Part of a small language model's weights.
Training: a variant of Adam for these matrices, 8378 steps.
MLP neurons of a small language model. Each row is named by its layer, matrix (gate and up: input weights) and neuron, and shows model dimensions 624-687. Each number is 128 + 32 x the weight over its row's rms, rounded and kept within 0 to 255. A neuron's up and down rows have the sign that makes its largest values positive.
Before each neuron's rows, "fires on" lists the tokens most often at its 100 highest values on Wikipedia text that the model never trained on.

fires on: " |", ";", " a", " back", " on"
L6.gate427 [104  95 144  66  89 101  85 149  98 111 116 111 100 144  71 147 142  96 148 109 112 119 158 169 146  94 104 111 113 191  99  71 136 137 128 124 126 127 128 122 159 122 141 165 117 124 194 140 117 136  74 144 106 184 107 138 126 131  98 133 128 146 132 127]
L6.up427 [148  78 211 110  86 133 112 102  72 205 117 185 174 154 159 147 141 155 143 136 193 189 158  92 109 176  79  62 141 168 156 121 134 100  86 124  90 195 111 159 206 114 142  85 175 167 150 122 145  99 132 135  87 168 157 122 116  63 113 167 145 132 171 102]

fires on: " |", "0", "1"
L4.gate1764 [134  81 178 146  93 111 151  86 163  96 131  98  68 135 169 131 162 142 111 112  90 155  95 161  86  71 109  70 186  70 130 148 133 153 129 113 111 120 110 107 123 128 162 160 137 165  93 166 151 142 128  82  83 128  86 145 110 146 118 125 123 163 128 109]
L4.up1764 [126 182 126  73 115 116  99 110 126 102 111  97  95 129 131 112 141  99 128 195 151 165 130 106 126 121 163 129 137 172 110 183 137 124  75 168 143 180 163  83 139 158 115 137 132 114 176  82  96 155 143 171 156 143 133 129  87 124  99 102  80 101 201 167]

fires on: ",", ";", " |", ".", " |\n"
L6.gate653 [151 110 168 117 102 131 123 141 170 133 144 149 155 134 136 111 179  98 152 137 106 114 117 140 110 122 115 150 130 158 133 120 234 163  88  77 117 127  74 117 124 161  55  71 158 118 144 116 133 146  88 108 152 172 156 160 111  87 183 119 140  68 163 178]
L6.up653 [133 136 110  59 110 202 117 205 135 109 150 220 126  88 153  81 165  70 132 132 107 175 107 110  74  54 103  60 162 144 214 136 138 127 133 129 139 129  90 128 119 125  96 128 146 194 154  89 118 175 101 144 137 142 144 120  98 195 128 106 173 106 114 139]

fires on: " and", " are", " were", " these"
L6.gate96 [ 57 111 161 200 147 102  88 148 198  63 167 157 136  62 143 138 105 149 148 111 138 138 139 128 114  61 108 153 123 103 127 110 127 110 115 129  88 162 143 121 127 102 124 163 131 100 124 113 180 126 168  95 106 150 123 188 117  93 200 117 124 127  95  82]
L6.up96 [132 134 133 135 148 138 141 145 138 110  64 108 157 161 172 185 114 141 115 153 138 125 124 138 157 125 158 147 120 116 112 102  88 109 125 119  90 135 116 105 161 117  79 133 151 123 169 112 133 169  94 134 154 135  86 111 136 153  83 155 135 132 128 155]

fires on: "|", " |"
L4.gate763 [108 103 101  56  91  98 178 116 118 207 158 131 128  88 110 101 172 182 103 105 113 137 143 172 122 144  82 126 155 121 121 129 124 106 122 112  91 153  70 174 190 131 147 157 122 163 113 127 162  53 109 118 160 120 167 186  97 171  89 204 176 133 104 182]
L4.up763 [125 166 174 110 116 167 116 119 152 153 197  68  79 115 169 131 168 146  88 138 128 123 192  71 131  91 161 119 129 154 186 128 151 118  96 113 152 153 169 121 119 122 129  97 114 173 149 148  85 149 157 119 153 198  81 138 102 139 171 132  66  61 133  88]

fires on: " |", "1", "2", " .", "3", "5"
L4.gate77 [ 60 166 197 130 136 123 132  80 114  83 129  80 162 164 128 167 161 131  73 164  98  85 127  75 168 105 106  93 167 161 142 106 135 127 108 134 170 157 120 105 110 188 112 132 145 151 144 156  88 112 159 133 135 165 145 135 141 136 105 102 109  50 152 133]
L4.up77 [128 128 149 140 149 129 144 136  90 115 100 104  47 144  88 116 194 116  78 253 101 157 102 177 126 111  77 108 126 113 102 117 108 197  91 143 128 100 114 125 166 106 143  97 120 119 137 146 153 143  25 135  91 112 104 186 190 139 133 172  90 172 152 170]

fires on: " |", "3", "5", "2", " ", " Notes"
L4.gate153 [133  84 145 168 150  88 105 116 155 114 115 135 149 120 102 130 167 116  57 173 136 134  83 130 107 125 130 100 115 162  99 133 137 120 108 166 148 144  68 142 130 122  90 113 154 154 144 148 125 176 154 175 115 102 142 114 207 127 164 157 152 131 187 152]
L4.up153 [171 144  97 119 100 120 115 139 179 147 133 162 161 200 108 157 116  96 153  80 152 138 150 155 131 146  83  97  91 125 154  58  97 129 151 140 112 120 126 125 130 146 165 133  76 155 158 127 131 117 195 104  84 183 188 141 144 130 121 125 111 131 155 142]

fires on: " m", " University"
L4.gate181 [ 62 163 160 137 120 125 147  86 170 163  75 129 142 161 139 131  71 180  93 100 136 107 148 139 186 116 168 142 132 139 119 123  91 103 162 103  75 209 147 143 121 124 101 137 122 134 134 146 147 118  81 120 159 130 141 154 114 129 129 108 131  97 116 136]
L4.up181 [169 133 155  86  97 150  82 185 126 114 113 104 133  77  83 145 130 124  93 169 155  98  96 142  96 114  45 104 149 162  78 141 133 100 114 141 102 151 106  88  70 130 120 165  85 126 135 125 128 119 157 117 184 156 186 153 139 174 155 112 128 136 176 111]

fires on: " |", "0", "1", "2", " Games", "6"
L4.gate1887 [109  83  74 101 118 144 103  63 112 149 130 122 105 146 116 114 130 159 157 129 113 159  99 100 149  99 150 124 169 116  57 148 151 118 128 148  86 136 152 135 123 144 164 102 128 146 156 188  96  93 104 135 133  62  97 182 147 116 119 127  67 113 117 136]
L4.up1887 [131 103  38 102 173 111 146 116 130  84 143 114 109 162 118  95 124 103 145 117 125 143 103 152 122  83 133 111 115 103  78 135 144  75  51 103 100 106 133 157  72 105 145 163 179 132 117 181 106 112  90 126 125 110 137 169  83 124 108 152  68  83 122  79]

fires on: " |", ";"
L4.gate1094 [ 92  30 142 144  82 126 162 158 113 151  81 106  96 155 111 113 160 152  80 124 127 151 132 131 103  98 117 134 131 199 114 139 178  97 149 111 162 135 102 153 148 145 160 123 135 137 199 154 185  63 162 127 176 113 116 116 126 149 150 153 186 133 114 147]
L4.up1094 [125 125  81 163 131 102  81  62 167  89  85 123 127 202 183 144 123  78 100 146 145 124 185 101 132 151 120 148  51 128 170 120 123  72  64 103 102 114 129  87 120 125 140 110  87 124 134 144 159 133 143  69  90 122 133 114 123  95 111  92 160  85 165 102]

fires on: "2", "1", "3", "U", "22"
L6.gate792 [177 151 162  64 148 150 153 168  77 132 133 141 162 145 143 107  64 107 158 121 165 130 116 156 153 112 124 155 167 164 155 117 174 131 189 109 141 123 131 135  97 182 150 167 187  85 181 160 170 105 161  84 149 128 147 110 119 130 126  54  97 159 149 147]
L6.up792 [134 147 122 118 177 138 112 114 122 135 142 164  87 116 223 116 177 140 117 126 133 141 116 157 133 153 118 146 117  92 112 151 144 148 136 150 114 131 110 106 142 137  99 162 121 195 130  94  61 178  91 106 153 138 179  98 147 152 102  79  86 120  84  83]

fires on: " and", " or", " of", " plays"
L6.gate1958 [130 125 198 149 118 116 123 180 121 165 109 107 145 174  77 110 131 105 129 129 112 112  52 153 117 153 134 115 125 142 110  86 118 154 126 163 157 149 110 105 113  81 161 106 145 104 124 136 110 183 124 123 138 148 100 163  74 165 150 166 164  92 111  74]
L6.up1958 [116 168 121  82 161 110 122  73 126 103 152 129 146 185 166  98 180 122 170  85 126 132 153 154  93 141 149 156 155 130 132  99 185 131 147 114 172 130 179 110 142 113  92  88 140 139 163  87 122 136 176 138 138 108 171 140  88 114 146  66 169 156 125 133]

fires on: " and", " de", " José"
L6.gate1349 [ 81 127 119 193 126 148 112 150 157 103  91 151 143  41 138 128 150 182 107 162  84 141 152  74 122 122 132 132 106 116 230 156 109 122 105 162 117 124 118 124 156 106 157 154 163 173  64 114 131 151 101  86  58 126 117  99 217 161 151 122 108  84 126  39]
L6.up1349 [150 127  90 169 136 131  84 135 162  89 122 161 109 131 148 138 119 125 128 136 130  89 104  88 163 116 138 115 130 123 187 127  94 159 151 117 111 143 152  92 123  91  82 168 122 179 139 113 149  96 164 103 131 106 122  91 128 180 202 100 168 115  83  94]

fires on: " of", " between", ":"
L6.gate1984 [178 147 123 188 186 190 111  96 145 180 101 141 145 210 134 120 187  90 135 114 153  86 152 142 186 164 108 134 203 115 209 151 136 159 136 124 140 122 153 117 127 156  38 120 255 101 108 111 105 163 103  76 121  88  82  99 142 132 157 121 132 143 120  90]
L6.up1984 [133 212 168 156 124 178 116 123 134 104 116 121 178 164 128 143 121 157  97  79 125 158 115  91 122 171  52  75 112 132 119  95  98 125 117 147  95 120 127 135  90 199 168 100 130 133 109 140 109 143 133 157 138 140  58 167 131 115 150 122 186 100 116 120]

fires on: "th", " m", ",", " most", "ini"
L6.gate1558 [ 63 122 111  87  28 166 113 158 163 118 130 117 182  93 128 122 117  88 150 105 138 158 107 164 154 125 143 159 100 113  84 161  74 107  99  77 122 168 108 141 138  81 144 157  78 108 170  32 205 150 142  92 154 137 107 175 164  97 159 138 161  62 178 114]
L6.up1558 [186 178  80 166 127 145  88 129 115 103  95 166 125  86 151 126 104  95 148 149 156  83 175 122  73 123  82  80 157 143  93 162 166 140  65 110 168 126 115 120 120 116 163 181 152  76 127 182  99 134 164 143 101 188 151 120 113 153 158 148 122  86 125  77]

fires on: " of", ",", " from", " British", " southern", ":"
L6.gate651 [ 86 137 162 130 192 172 111 186 152 107  99 110 177 159 155 177 139 139 175 105 135 146  95  92 146  70 109 125  77 129 114 147 182 157 130 148 118 130 108 202 135 127 190 137 201 146 167 157 126 124 121 108 154 133 115 101  87 143 131 173 130 170 116 104]
L6.up651 [122 113 103 148  83 110 119 152 134 147 132 135 126 144 110 126 144 128 121 140  97 121 117 116  97 124 105 128 124 115 151 169 159 106  87 142  77  94  90 167 127  99 124  76 148 150 169 104 176 146 168 173 145  85 127 122 133 160 112 144 159 147 124 156]

fires on: " U", "U", " Ad"
L4.gate931 [145  89 163 135 128 133 136 157 126 127 144 149 104 134  68 122 142 136 191 159 131 144  93 134 154 171  75 122 127 147 219 103 136 146 187 145 181  62 153 163 132 107 222 134 159  91 105 184  88  71 183 119 193 194 116 160 143 138 128 108 112 124 155 149]
L4.up931 [152  95 127  53 128  34 153 134 161 166 126  86  69 134 195 103 145 128 156 122  39  97 139 125 170  91  87  94 113 166 118  93 107  95 130 141 142  91  86 131 105 132 113 132  99 117 162 131  96 172  85 101 160 121 105  98  74 138 112 120 162 153  91  99]

fires on: "\n\n", ")\n\n", " Released", " Label"
L4.gate448 [ 74 101 125 139 122 140 149 134  95 159  95 112 114 126 145 138 133  89 130 131 100 141 152  86 174 120 105 141 193 168 103  79 107 149 123 135 125 202 160  83 140  89 152 150 146 149 140 126 130 142 116 176 113 115 116 158 104  98 174 182 184 135 120 187]
L4.up448 [161 139 155 153  59 129 205 119 139 154 117 160 138 103  92  92 105  79 133 109 170 137 147 112 108 103 111 138 149 155 145 113 127 116 126 142 124 119 187 143 129 142 158  69 145  81 161 176 140 124 114 158 153  47 150 114 132 135 186 187 136 127 182 173]

fires on: "0", "\n", " he"
L4.gate1346 [ 90  82 143  87 143 167 156 102 144 130 112 141 109 193  89 180 131  80 106 169 108  66 102 121  39 133 146 150 180 194 108 151 112 123 123 154  88 171  51 104 145 127 144 134 138 111 143 129 152 135 131 129 110  92 116 133  98 134 131 130 164 139 145 185]
L4.up1346 [ 87  70 159 131 122 118 191 103 122  96 115  82 151 142 168 128  91 101 102 122  92 146 135 155 133 121 189 131  98 134 139  77  77 117 116 159 176 106  87 103  83 104  63 187 126 101  97 116 177 187 128 145 176 152 133 116  68 170 162 201 137 135 164 166]

fires on: " |", ";", "|", ":"
L4.gate956 [133 103 141 150  84 147 170  71 129 157 102 162  63 119 133 141 175 154 105 154 104 131 179 136 151 126 170 111 107 155 126 123 134  72 114 142 150 121  94  93 209 164 163 162  89 166 132 139 173  91 156  86  73 148 141 158 133 175 139 101 122 153  91 119]
L4.up956 [132  77  96 156 120 153  41 157 188 110 118 135 138 172 190 140 148 150 110 155 131 168 176 132 127 130 106 141 136 148 178  78 192 109  88 104  98 101 106  85 183 137 205  84 103 166 112 141 155 151 104 108 169 165 133 106 162 112  96 114 169 101 183 110]

fires on: " |", " |\n", "0", "\n", "3"
L4.gate1694 [108 111 161 184 154 111 107  68 165 209 135 115 174 138 113  91 134 123 132 125 159 165 118  93 121 127 128 147 110 140  64 166 117 150 170 140 130 141 116 136 189 134 125 108 155 123 168 127 139 126 137 111  89 122 128 160 140 119 149 134 104 192 118 130]
L4.up1694 [118  98 177 138 129 133 169  47 140 174 147 158 115 126 100 134 140 118 119 127 114 149 161 154 155 119 107 120 115 132 104 126 134 155  94 119 160 109 135 135  98 119 136 168 162 130 133 162 131 107 104 111  68  85 170 117  95 138  81 160 118 177 129  61]

fires on: " to", " not", " would", " until", "'t"
L6.gate1470 [117 129 119  43 161 134 174 121 105 170 154 132 134 151 124 152 128 179 164 149 117 130  99  84 117 163 155 115 120  44  85  79 132 111 100 136  94 146 114 126 125  38 172 126  76 173  87 129  94 133 166 141 120  83 119 101 157  88 132 184 134 120  84 118]
L6.up1470 [133 156 143 203  65 130  70 132 124  70 140 122  95 134 157 184  89  92  58 179 146  80 158 167 113  50 184 104 148 139 133 170  83 133  78 152 134 124 110  88 118 133  81 180 171 158  90 106 127 113  89 130 163 147 133 117 159 149  80  96  73 150 168 107]

fires on: " with", ".\n\n", "\n\n", " |\n"
L6.gate37 [ 90 157 137 166 162 133 115 219 133  74 125 120 175 142 144 142 115 118 192 123 165  58 115 156 164 123 155 133 117  89 101 142 133 120 189 144  80 141 110  83 119 120 113 120  93 111 117 163 149  73 135 143  98 147 102 199 160 102 129 201 137 170 154 101]
L6.up37 [ 74 120 116  52 104  82  94 132 138 179 139  97 107 138  73 146 164  91 143 157 130 140  33 133 133  83 126  87 124 153  63 121  97 125 118  71 152 170 149 145 186 105 144 104 167 127 176 147  87 113 129 137 136 114 131 127  78  92  81 111 164 137  88 146]

fires on: " of", " all", " most", "8", "5", "3"
L6.gate139 [151 125 142 100 170  98  95 193 102 114 169 185 163 122  91 173 179 128 153 104 147 138  95 131 190 122  34 155 142  51  59  92 166 144 111 108 174 199 166  90 174  53 203 168 193 100 159  91 122  99 120 102 140 139 147 114 160 118 111 154 140 109 141 171]
L6.up139 [113 133  86 219  97  84 137 129 127 152 137 110 162 102 157 148 169 151 140 125  99 155 126 126 127 124 138 124 130 180 161 117  98 106  95 124 138 146 171 125 148 132  96 128 155 116 129  91 163 140 141  71 124 187 105 154 130 112  98 146 106 173 102  99]

fires on: " and", " or", " On", " ="
L6.gate1481 [151 160 165 170  84 142 126 120  81 132 128 106 158 102 150 105 124 114 190 140 165 175 154 130  97 149  74 153 129 100 193 138 155 142 164  98 110 174 130  92 131 118 132 162 160 185 135  69 167 108  98  42  90 185  95 161 177 138 157 177  91 114  96 102]
L6.up1481 [114 154 107 128 135 134 130 146 131 118  83 157 109  95 161 148 145  89  95  81 158 146  88 129 190 145 177  95 122 111 100 140 130 155  81  80 159 154  99 141 129 122 167 126 148 125 195 146 148 146 128 145 220  85 128 170 109 168 140 113 121 162 151  48]

fires on: " children", " un", " Bob", " Paul"
L4.gate571 [ 77 153 187 112 111 173 120 158 113 183 184 195 143 155 139  97 115  93 174 143 114 151 140 111 135 101 182 133 131 167  83 132 134 152 167  59  67 140 122  64 114 162  87  93  99 176 158 150 103 163 138 146  94 140 130 139 110 105 121  70  48 158 130  70]
L4.up571 [130 201 173 128 135 159 130 120 151 165 166 117 132 178 151 152 105 115 115 143 108 114 183 141  97 118 154 174  80 174 101 153 144 112 168 115  88 140  99 137 152 173 108  88  65 150  94  99 179 156 177 137 125 134 108 144  69 123 109  93 140 140 202 119]

fires on: " |", " \"", ":", " Der"
L4.gate553 [134  51 110 126 122 187 149 146  57 129 100 103  95 131  96 137 186 163 166 174  48 104  68 106 124 104 129 141 175 151 132 191 144 187 143 132 124 159 127 131 169 147 146 164 178 142 176 137 178 178 113 164 110 132  81 102 156 174 167  89 124 103 127 167]
L4.up553 [150 128 122  91 159 122 119 142 130 121  97  73 112 133  86  95 180 155  68  82 100 160  88 125 127 170 119 102 101 124  93 158  75 204 140 115 118 115 131 104 138 148  63  67 127 118 148 133 188 111  52 103 139 182 122 127 115 153 105 213 134 129 142 132]

fires on: " |", "dy", "y"
L6.gate1268 [152 164 165 146 141 125 103 107 110  79 134 106 143 153  83  89 143  90 119 144 111  96 150 102 167 125 144 113 125 141  88  82 146 177 150 116 166  97 111 126 177 129 109  83 155  60 169  91 158 137 124 176  91 200 128 143 165 134  98 141  95  93 139 124]
L6.up1268 [149 152 154  50 147 150 171 104 130  97 110 192 146 193 104 133 145  67 119 100 129 113 103 158 169 144 142  83 121 162 169 106 117 140 183 122 134 113 139 164 154 111  99 113  99 128 169 132 157 165  92 150 108 153 169 115 135 125 114 189 111 136 125 129]

fires on: " to", " not", " also", "{", "ical", " ver"
L4.gate1754 [111 132 103 132  68 117 118 150 133  51 148 116 104 123 144 165 197 105 124 195 122 138 160 105 123  74 137 155  94 149 130 118 121 109 136 158 105 125 135  68 107  98 156 145 142 135 175  96 175  86 162 134 115  99 105 130 126 143 133 166  96 131  96 135]
L4.up1754 [105 172 135 152  94  83 103 107 134 113 148 112 139 118 109 118 146 121 109 164 148 104 201 125 135 150 115 155 127 133 119 170 142  87 115 126 131 124  21 122 125 144  70 178 145 122 145 121 169  74  51 126 116 132 131 135 197 144 145  79 121 106 123 141]

fires on: " \"", " |", ":\n\n", "==\n\n", "3", " ==\n\n"
L4.gate794 [214 140  75  68 143 137 109  81  93 136 153 125  95 202  73  90 155 167 135 174 103 112  56 153  57 114 152 130 115  98 104 131 131 140 128 134  97 181 129 158 150 204 137 135 125 140 117 156 161 152 140 109  85 134 115 128 165  82  82 218 146  84 133 223]
L4.up794 [150 154 116 112 168 117 120 132 134  80 113 144 131  76  91 167 124 234  90 185 144 175 144  94  76 166  85  84 108 128  68 133 107 130 141 123  81 145 161  73 129 163  89 130 116 199 127 143 128 139 159 135 100 107  58 138 113 106 125 140 119 121  90 105]

fires on: " is", " was", " place", "'s"
L6.gate1931 [154 177 146 144  95 117  51 176 158 170 138 145 113 143 124 165  80 149  56 112 120  56 174 103 185 139  76 105 196 129  66  84 131 192 164 151 205 146 134 140  81 127 111 123 104 119 124  92 136 205  95 163 101 112 132 121 149 116 135  62 169 130 145 151]
L6.up1931 [143 150 151 146  96 117 212 127 142 146 147 156 172 116 103 136 123 148 143 119 134 137 138 124 119  97  95 183 101 167 123 140 142 117  90  84  81 171  83 153 106 106 196 114 140 117  98 139  94 162 150 188 121 157 126 138 132  77 194 116 118 128  76 176]

fires on: " |\n", "\n"
L6.gate678 [103  97  98 103  96 117 158 144 107 157 126  99  78 124 113 123 165 122 110  99 118  85  84 139  21 225 112 138 159 163 154 127 150 124  66 131 109 101 150  65 109 129 132 183 114 169 142  98 149 106 135 109 115 124 122 107 161 148 151 139 136  76 134 170]
L6.up678 [159 134 155  71 192 136  80 125 141 173 112 172 114 161 153 109  91 178 172 181  99 123 190 159 122 102  97 107 118  71 102  99  80 129 109 128 105 134  99 105 139 115  68 155 151 160  93 151 159 115 131 171 153 128 195 107 113 138 111 192 151 120 120 182]

fires on: "'s", "0", " and", "–", " their"
L6.gate1501 [ 89  85 126 144 154 103 116 142 155 155  66  59 131  32 117 139 171 105 138 124 106 103 187 115  91 155 145 135 110 199 141 107 110 114  89  86 115 136  45  99 156 128 162 126 115 165 142 114 113 166  95 119 163  94 127 178 176 131 157 157 108  77 119 148]
L6.up1501 [112  65 134 178 125  97  94 149  98  73 105 140 149 146 137 115 113  82 127 123 143 134  69 169 186 131 137  98 118 240 155  49  81 104 117 126 133 119 102  96  95 119 116 114 115  81 127 124 108 127 156 136 100 137 114 200 157 127 164 144 105 155 170  87]

fires on: " of", "ation"
L4.gate1759 [148 146  71 153 122 175 150  74 154 144 154 167 131 153  97 176 134 138 101 183 116 118 126  90  96  66  64 107 120  48 150 100 121 158 125 118  61 128 123  94 179  89 167 142 159 128 166 111 104 123 134  78 152  90  84 168  89 112 144 131 129 130 138 127]
L4.up1759 [137 135 137 162 122 161 156  33 148 114 187 148 216 108 149 109  98 166 185 159  69 121  85 110 156 153 145 100 126 148 162 107 166 114 129  93 132  64 142 130  76 125 117 127 154 169 149 117  97 145 103 117 113 166  72 169 140 166 150 122  81 156 151 122]

fires on: " on", " On", "On", " of", " As"
L6.gate184 [ 97  62 187 160  84 156 157 114 167 112 148 135 183 124 153 154 150 121 155 102 113 200 111 141 196  94 128 136 121 133 123 184 141 140  88 151 171 166 105  96 133 106 114 114 164 137 126  46 199 125 117 164  82 134 125 116  97 122 149 125 145  90 145 190]
L6.up184 [175 120 161 117 120 124  83 189 149 102 166 133 137 128 138 135 157 158 109 123 148 131  86 116 136 160  73 100 103 130 155  93 137 108 125  60 185 115 133  79  84 179 143 108 118 137 133 107 140 170 141  78 154  90 137 133 120 159 122 134  16 127 148 111]

fires on: " of", " described"
L6.gate1668 [100 124 150 139 184 154 163 120 140 104  99 155 152  94 127  91 108 104 135  77 180 167  52 101 163 103  83 150 103 119  89  90 176 110 101 182 148 152 117 144 163  93 153 109 118  55 142  97 173 141 128 124  93 161 102 100 108 143 138 126 101 129 157 155]
L6.up1668 [169  60 103  69 116 161  98 146 169 124 104  97 156 122 135 118 128 145  56 164 119 122 123 130  90  94 138 120 129 141 207 111 107 116 130 151 108  99 135 116 111 205 131 153 178  90 165 111 173 141 133  94 178 151 147 134 127 136 137 103  99 166  80 150]

fires on: " of"
L4.gate350 [148 139 125 122 178 134 130 173  99 138 181 115  96 133  63 141 150 171  78 112 130 131  86  92 190 151 121 102 137  73 139 165 130 115 139 135  70 128 126  58  68  98 120 176 175 103 119 181 145 119 131  90 111 114  98  89 167  91 148  97 146 118 177 129]
L4.up350 [127 141 107  95 114 175 107  87 145 144  84 155 202  96 142 143 144  89 125 139  97 124  99 101 132 176 163 108  86 160 186  82 157 145 127 109  97  98 142  94 120 116 143  94 134 144 116 211 125 104 144 117 165 134 125 124 188 111 169 165 136  88  89 121]

fires on: " and", " or", ","
L6.gate538 [ 84  84 155 126 114 129  71 143  66 120  90 152 156 128 155 121  86  82 137 156  52 158 145 108 152 133 217 157 162 169 112  73 169 111 127 166 111 110 101 129  89 150 166 110 133 208 139 104 129 118 117 143 119 124  90 170 119 147 176 121 157 122 177 140]
L6.up538 [114 173 105  41 169  96  90 129  96 172 123 118 154 185 148 121 171 114 186 123  95  84 117 122  61 148 140 133 112 142 168  82 121 142 154 144 155 125 152 161 163 155  85 103 163 145 109 115 165 144 143 193 116  98 109 164 120  83  91  91 137 114  80 138]

fires on: ")", "),", "\n", " name", " |\n"
L4.gate455 [108 132 102  86 120 152  98 161 102 154 131 142 133 132 132  95 100 144 174 117 192 157 133 118 155 161  99 135 140 126 134 102 148 145 132 141  92 126 188 122 144 115 111 142 192 127 158 134  74 101 149 134 113 151 133 187 176  97 142 152 121  98 140 147]
L4.up455 [110 171 147 149 153 136 151 166  97 139 114  77 202 129 107  86 150 171 148 154  80  86 188 130 186  91 150 143 145 148 142  99 144  82 158 116 144  99 140 153 115 161 112 115 136 122 118 130 182 102  47 116 172 108 173  61 119 143  82  93 116 132 152 118]

fires on: "\n\n", ")\n\n", " =\n\n", " with", " as"
L6.gate1270 [134 122 136 111  46 135 133 143 135 170 121 129  93 114 110 160 138  90 177  96 110 121 126 130 114 111 194 101 153 167 161 129 148  97  97 142 128  92 112 103 139  70 155 145  97 134  79  98 152  97 102  93  97 161 169 125 121 131 113 135 100 176 200 170]
L6.up1270 [140 154 196 156  93 125 162 106  76 136 139 107 114 115 167  82 124 128 136 186 181 109 113 102  96 111 129 137  70 140 109 169 133  99 157 129 132 147 132 171 107 168 143 115 136 115 151 107 153  86  83 160 144 165 117 132 112 169 131 127  74 139 149  99]

fires on: " was", "\n\n", " on", " a", " of", " is"
L6.gate1872 [156 126 117 123  94 139  97 144 124  97 161 102  89 168 113 135 110 140 145 113 128 115 136 201 195 101  81 100  83  98 119 109  98 142 127 218 119  77 105 137 122  97  70  83 149 122 144 126 147  46  47 152 120 151  65 112 187  70 118 110 157  92 167 107]
L6.up1872 [182  94 162  97  93  68 190 130 133 128 159 148  89 139 111 208 127 163 104 186 128 143 153 142 114 124 110 139 132 149 118 146 126 164 128 116 164  71 134 146 130 122 110 103 134 103 127  87  78 128 135 119 103 177 129 141 132 140 176 147 143 118 117 157]

fires on: " on", " for", " of", " to", " between", " during"
L6.gate1305 [149 131 131 130 146  67  53 221 108  69 128 103 159 136 145 123 193 125  91 129 147 150  74 176 173 149 108 118  94 123 132 109 142 119 196 111 127 167 144 133 106 130  98 195  82 143 104 153 210 128  64 118  89 122 108 105 111 119 152 141  92 121 130  98]
L6.up1305 [141 128 111  86 109 136 141  75 146 128 192 126 191 132 144 127  70 104 186 161 134 117 160 116  71  81  64 150 146  83 143 127 102 152 100 143 165 168 162 145 135 129 105  83 181  55 194  63 114 130 134 150 176 138 149 149 161 142 134 138 140 111  91 170]

fires on: ",", " on", " until", " in", " of", " from"
L6.gate878 [ 88 127 157 128 132 204 105 144  90 125 178 129 129 136 165 135 140 139 149 190 167 165 109 184 143 166 180 123 167 118 155 128 159 101 116 119 178 102 105 196  97  54 128 108 179 117 104 111  79 170 101 100 149 144  89 136 123  93 151 129  94 160 140 150]
L6.up878 [140 142 173 132 112 146 177 123 163 118 157  92 147 126 158 165 107 155 116 180 125 133 185 132 106 168 170 114 185 158 112  89 163 123 122  96 129  37 130 120 139  98 148  90 146 158 166 102  92 125 191  95 113 120  58 109 119 165 131  55  77 182 131 177]

fires on: " of", " "
L6.gate179 [153  97 151 121 120  88 136 175 145 114 177 103 124 162  61 154 117 143 104  96  81  82 105  94 204  73 116  69  90 119  81  93  60 165 131  52 135 108 137 152 141  89  80 165 186 146 128 144 177 146  83  74 175 143  76 100 123 122 130 122 161 157 199 154]
L6.up179 [ 79 143  87 128 138 157 141 161 129 151 147 130 164 114 100 132 110 108 144 136 155  96 105 113 171  93 112  95 154 136 105 155 115 109 117  68 154 104 164 148 144 126 155  88 113 108  89 117  70 120 154 107  87  92 127 146 174 148 189 110 138 112 157 132]

fires on: " |", " of"
L4.gate151 [122 179 174 114 121 127 133  83 154 144 123 182 178 121 101  73 165 114  88 123 110  95 134 139 183 104 125 179 130 170  93  63 109  97 104 116 147 162 146  88 126 154 147 171 112 135  99 157 147 107  69  82 113 153 105 140 100 138 138 145 110  64 129 149]
L4.up151 [120 126 163  39  75 162 116 152 112 138 114 165  98 161 139 122 165 194  42 114 184 111 108 184 168 129  84  82 145 157 139 119 117 126 134 110 148 135 142 126  78 111 125 191  56 120 119 114  79 106 194 105 156 150 149 170 121 105 161 136 132 182 107 142]